{"norm": "rmsnorm", "rope_fraction": 1.0, "tie_embeddings": false, "init_std_up": 0.0132, "doc_mask": false}
MLP neurons of a small language model. Each row is named by its layer, matrix (down: output weights) and neuron, and shows model dimensions 16-111. Each number is 500 + 25 x the weight over its row's rms, rounded and kept within 0 to 999. Numbers have three digits each. A neuron's up and down rows have the sign that makes its largest values positive.
A block is one neuron, or neurons of one layer that tend to fire together. After each block is what it responds to, as a language model described it from the Wikipedia text at the highest values.

L10.down113:471477463526457453508523519508495490465519468551514497496518478511509518490475503487518512467501475485476491602498496479514525498493503485609505488496513455539498472470485508485514516512495435485485515510492522473465494501537511469512423500482583508502475515500508498547504555493526516527
L10.down465:501513509511449471438560489501517522522536531495526511476488508494530474494510487508508542476488475547501551580492476485506518519525489514651523518479481525501535529494507522467498504482468550502463511507453461475530481506536499462558380505461536467506510530522523457493459480510538522500
L10.down499:500536504512529457514478504486499514469509496557515479500517488460517530530501503550514498477471505508492556550503521495469463466504547522586513494461509486483485532501520507501518552504475504533514526520535456456517489510504493483519414537455569487475474497524541486505486477494504521504
L10.down1201:528501494510474506481507507464488477464500508524497483523509486523504534497504496481463495518507495502486535609499539441525527485495503483610489465493469491494483511530482518493540546499497462512505503493518479510490481516504512513480392507521557462481500445511500486514468507488565507478
L10.down1209:501494474503508509483505461546508493535512469538551481524500520517511480515482489525519540495515545539522540626512484472463482544501515515634514528512511502511484467527484495476511520517483498527498509535473483497514506484506496471498360472510588501498496476526512523467468537463518460517
L10.down1837:489479496496538499432499484533504526484514484484513501511502488508467503505478515495502487500511503518494527580498470487511515505479513527606478506519503490504466527526494549491497527489474518556471508489476466457498470525501453499525403545522555506489497475488517516475527485499534523512
L10.down2011:493529529488483483534536551536496498451514503501497509528497522466489519502530524517536513483509506492527523591506485434468507510462514518603541473485474496473531495518494552468509461500490500546506522519504487527524508489518491499513413491513534499490495484475484512518487494485481517517
L10.down2023:499502509488493499565504504474448514549556489492503470540476469512514495485493493507524502525505483501502542573514505487479523517497518521600488514534491496481466519548514546487544548512488520483507528503435510504515498493509510454547455480468538507524500490516526497520507533501528508519
Description: Section heading closers. Closing == or === markers ending Wikipedia section headings such as ==Demographics==, == Career ==, ===Women===, plus some sentence-final periods and table cells.

L3.down66:447493548461504511558499503498539486537516466517481527536516509505479503526520500493545440531499488488480498501508494482515474484507485536534488505532492536490525513534525493476478510501477488536491481502510457460513487525503512553461458505485534565504486540500529494524498494549488496504
L3.down563:499471515486515458513481492504507526485464526492499452538518519534537508451479485461489513512512521448466509481465511491502505513491500547535490536540460513531516524480526511523521487440478539448495504512510505444455500503505524553481456521441508503499522525545493525476471505513481507498
L3.down804:529457521503493509493494507505467526511488546519472458516452529459522543472483492526511483490495488552519490525506497519503525501503557529539466541498509483520500466475528487506512526481500552494499472478500530526502516482534503465480461486469503512497479479494456476511536489464518525506
L3.down885:476501470510495533501504466485530455478505482524514513533450545532487496514458493540509485502487549489499543501519503500451471467535516474544493487495473512495516495469476513512507480520500543527467500552501483474491475451470506515452446489462497490491519510483492478559500492475520471508
L3.down1125:520497494519535518453538476478494525509526548507475458529512553495468508501484492458526477514497477456493506513499531488485502497521518493449476468489489500506529511535490513476503492485520495499491496502481509509496495530480527485526541530531505481489486536472460501476458487505524485547
L3.down1485:518499539516471517435486452482501484524478467533508517531449494505515477500534532468491447488470535503512463526505506525521502503455476565470498454503509487472487497518495550507467521496510486512530494512451502494479488517484524469523531479508506498497479504490532545490478510504503486504
L3.down1890:525536496493495535488509528505469506513504494481519465509465513507504540471517531495547503501531479483553510525503450468510486507475499477466539535540511485545518490512489496499493509485539483480482465487490524452479498514520488523502528548480470484495494521477488485450478503506567523511
L3.down1896:534500532471474489516521465517537541467490511535525504491469538539504482493488492557466495536512523501475512496524495506516504481440537485462513442517499515486511512472474508503518547479479477494504515541479501538497528509517494531528491495504520482513489520456465496505508521509497513505
Description: Place-name hierarchy commas. Commas closing a noun phrase, mostly in location chains before the country or state, e.g. "Boone County, Arkansas, United States", "Norfolk, England"; weaker on verbs like "is" or "was" and other mid-sentence breaks.

L10.down139:518499492446534539531494477531529517451477512488486467503524512461496516502484527497496519477511495506486500510487506501526464510486527470488516531509520512507521509482517509520499497507505551506540474514533481518454474557495534535488460524453481496522502488497492524520503498519534527521
L10.down395:513461485487505572468480541498468518488468500502463525490472479464548497525495538528528477551506464499509509516462512496504574448506509509482539489534499535538490506557468522482499468488477491511475503468486478496509511507457452518461533543512512494501503487516520467494467491480485507516
L10.down742:487462509473481487495498517519470463462507484479530459449490521508499472462508472502541457481491503512486529484548469500491516499501474522505512490527506521495513515499534534528489516449497510496515486519488493498546526512472480523467511524494522518529519497488533488525479489521531515522
L10.down988:489518516500500522480499513531502486464526470520483518504497467493439483505492520472498462460443493501458544495518481512504509524455482500551540555533479523466519493526511450524519486521484555493515523544518497511507482535480450466450461517458520504487509490474511491524476486505553487486
L10.down1364:457477465470510476487489529520450526491444467475465492477515474532501545509489509491496472520508501456456515444520455497477502507457483476397507481516513474494504492491526479507513514479476506513512518496514511533497538503480515481498538495515487470498505501490513460510501533496505514480
L10.down1833:479483488488535568477514509523498496474478525498470545493513473493448452518493473461442530507495461483515520444506469462515481523525503505427537515530522503511526481512523540533510508521510511476543516469505502478483493520481524489484537466465474495522510480509516431464510515501540467497
L10.down1945:487497514533495483537524492460511497497447479492495552511518510567501482478525487510532510467505546506499523491513521492509486535530518463496518523513487493469479506476545481489507465507502453493544503519523539496477486425491514542524484512492520465498513493457527471503484478493473514505
L10.down1968:516478492461467456527493522519518511509488507512462515509496511479488468505517488491523524506544514506499532498532443465478506496521469492506471501540530473500481530522512462503497530519455539499493471491500474458439514494506507529506487491483496508543521490459452517509475500435506507517
Description: Clause-subject nouns (actors). The final token of a clause's subject, just before its verb, often military groups in battle narratives: Division, Prussians, Marines, horsemen.

L7.down705:529530512489509489484521483501496498521500496489498492515451553537523501539515513498499497459488459510462501557466509517503512504468494442494493463476479486520470521504483489488498507494488452513505482521494495508481487511483493498462516526538552479491509508461487518494520530469483515524
Description: Comma after place names. Commas right after a city or place name, usually before its state or country, as in Louisville, Kentucky and Tokyo, Japan; also apostrophes and spaces after names.

L3.down301:492526500498493537500486503509496541469475540477473503489477475490483477481525491468467483436504505447460454451482519500499529470499451458443489496473518526497509452484511458533478488528499495497505478457491549504497498472504468523493572532529477501486458527515460452509493484488453535482
L3.down382:504477506492484528498487546498502514473477528491482537463465497466473522486517495488518464489541518487472477435502502510477490516517465481416508447474517516523517475500488474502488501527477481502521516493484532497507513482505515509501569503483473508491485503517510448523457484546444506464
L3.down560:455492464502468511500506529510496548497490503505481494497512467460538490514532478489497511486501504472496514524510534508521492501457512489483521514524493497564473511489470455504520478547493504498461506478514508460507515485502493490453508508492514462526527506516451502501482533510522474539
L3.down712:513474499503559449515529488439479524480520489580521522474485494484523530492518512489516524537510467491496523555537497484502482538509466542532493556483514481520510519527482538472505535500527465518512496485471479481520448507518464528491512518504457452492508513499502522517517492488505519519
L3.down772:482511537476513531498506561477502509505488525453533495482486530525488510525493503520504486496513501418475472479488535531502530468519522467462487499482525557519476446517504470490464480495474464527481486463499529474495509487520479529481534503496477484477460541486501488485497495488512502518
L3.down931:493519486492530515562470521510501508467483486509543530505498500516538529497499521535535450498503458533500445547508529518454503523496469535546491480516463479502511451500507485505518501496511488477462460563523515478511513464546485517502472465459515473495489494499485439463516521528491553483
L3.down944:533510470537524494502473508514520533503488535455471487472512495484492481480495496492492473496531492510486516472507512539464504489500489474398486467481526470537520473468493472505504464516512533510526476521485557514502511495519480534483530519494463505530493485464480455505509517489452494467
L3.down1409:488469503538528509454495475531522492514524474519470515502503514514538542480528533503570501514552506469532475479531474529471482552540493506478501495476539566478482505483479489494515470498450468499483506482518518508503537435490554516484524513501503491499516511492489497507465510452473478529
Description: Section heading closers. Closing == or === markers ending Wikipedia section headings such as ==History==, ==Teams==, ===Ratings===; weakly, pronouns or adjectives like them, various.

L10.down73:463522490522504497510516510505534530510471488506479456496531482492504472496483511501475492479542507488464498492503497477503496530495483488339476457503503512486502509501479481497467503500500454522520502492525486500520502502491526513474601550465497481513507526505497487481510475488472503502
L10.down636:539511480504488517497487514481490501570502483504519499502456507492525513496519531495442500501497456514482511501509514504457509456486412487365513455528491521467520527532454491509508490513512518529506502507512477518483482544470524508491504487490522479494543525489504486528528503509540511496
L10.down696:535469466452511463479486490489486512538485497435538504485527467522498549527501461501489508476454458504462501522458488500481542534543510467514548462530544463507467457450547512516481484480485501471518522520495482488490481469488502500489502554461545459526470496521488485486476521490502578493
L10.down830:521517518486487472533427498443476479460506459486489498455532498494508485478505535503505508476478522500462539444505533492527485518497481509423508540463536493455500503498480476501470527462508513477520493555511507492478482493494514518492516516499509486463487512500497464526487478502478505491
L10.down1067:496500467479477510489521530501478507469493499527518474516436507505510474512467497506467481494538542489488544506512491522529502486512522486410486503483527460496516500464487480515502493511541511517543490495497491438532512568496515529523526541477518474511527506515471468560522491500521492509
L10.down1336:512470477541511515521506495487505472500465512477550507527511511533443506530472526523536484528497484449505474505488541503465485502531485546522493501522544486498516507505533470536440529498484461482490488532535492510488543477486507496443503508506475483490542478523489500454521484524524491504
L10.down1650:508551523459517482466489504500520497494520444525499512486469452473560462469509518470474508492464490449512499470496481496520505470524482491514454510506520526492540478508487505492456461454502522495541532472515469477522478471483476494506482487488513513476541522527505491526476491511502488475
L10.down1683:500464507514446462491530509502518526532470560523484496548515518501541470479511471477467543532490502529477501501518494494448487438497508543512537500454476522498506486482494517534486468471517504445488495491531499468531505503507516491454434491506512538464506501476496502532494486498512492500
Description: Clause-ending commas after names. Commas (also ")," or quote-comma) right after a clause-final noun phrase or name, before and, which, while, but, as in "Improvement Society," and "Madonna,".

L7.down356:504504500498497504528504482481487488479531467480512473524526468529502515503481472518523476516520516521493468532474493444509482482496494511517515472508523536503473475481513527492497481506526519482491516524507505487449493492498517496475478480509544503504510530506547472477500487483448528446
Description: List and range connectors. Commas, and, between, to or by right after a proper name or number in lists and ranges, e.g. Xbox One, Nintendo; from 1886 to.

L3.down524:483492494448496533515562492452518490498521521496444484539516480494493520514500527503512494492503509489496497536481488535500491533495510484439485538501486555496531535526458494491526518490530485514456509578444570495545489463490493512510537508518490472497527460487484507506510499544527520525
L3.down626:533456547492509475491522493529513524509508507496515488466512505498514465465464529497525468502502498553488551472511503504482501517504493493508497505528494504466473533503480495462476463508518435472503549532525508481524539517496482483496493465528496445481494525476482536513475509498544509438
L3.down1117:525472539512497518450546516508492493530558483515478526439486542507506499510497475523483520456509507502488502521510492522496506508497528475505498510489496507480482506520493464499506526529513484492511527469530518486531485520504469451477539486550510506527475530526477470539474477520496492518
L3.down1169:468530472507535483507504514505495481495516507484471481502493508526477489539482488479441498474517471475509506497515464512459493463501514504544504495536529494511515557496502526495508477486517464518494457518512529498572483505488502503533473536541557513505502525469469446482515504489516522493
L3.down1713:532492529496507537464499507526466501515510455521514485520509479481518500509496465494511474470528491502528492461517507515519530506489502511441504500489550514445533479475537471467489502500497470466521524461470565545520518516463535535478546529479436496506489468457484538477485508530502518488
L3.down1818:544532489523470510502516460494485483532478475512537455506466478502483502504481530440480486482508533491505525494516532537476553479478554503523486520495479476519551516531512530512512531494494483501449505555515509443514527481502507556479443484501492518545522502507486541491487513510518494494
L3.down1855:514484530477510484486493441506507490478527491523476490508505488521489525531483447514516505443497518508528493497503469503459474499476506489496488480510459483462477492495522526474473497458483515470517480515496535499472478453514486527511536490503529473548458522530518496504504467534497497573
L3.down1901:546532525521486520473485520493523534498527500534473510501501540492501502530499466516523507540506489522517528502476499460520536549474539455471485523529513491460500510537515520477515449488540485493492475481527500514477461479471483448509473534531571490503516522505450480537511509547469484495
Description: List-item comma separators. Commas closing a list item or a place-name component, as in Austria, Belgium, in Boone County, Arkansas, and the comma in 7,500.

L7.down244:518519536518535493524484488504486499458522458478452488530504466519503466510472518502522521487513507482472474529465512501494515532505547531513537526519511503504471530507500510488487490519504546498472479534478496465513509492485498513446492494527537472509484542523465507484504475514491507447
Description: Section heading closers. Closing == or === markers ending Wikipedia section titles such as History, Personnel and Schedule; also distance units after numbers (mi, miles) and first pieces of split words (epit, G).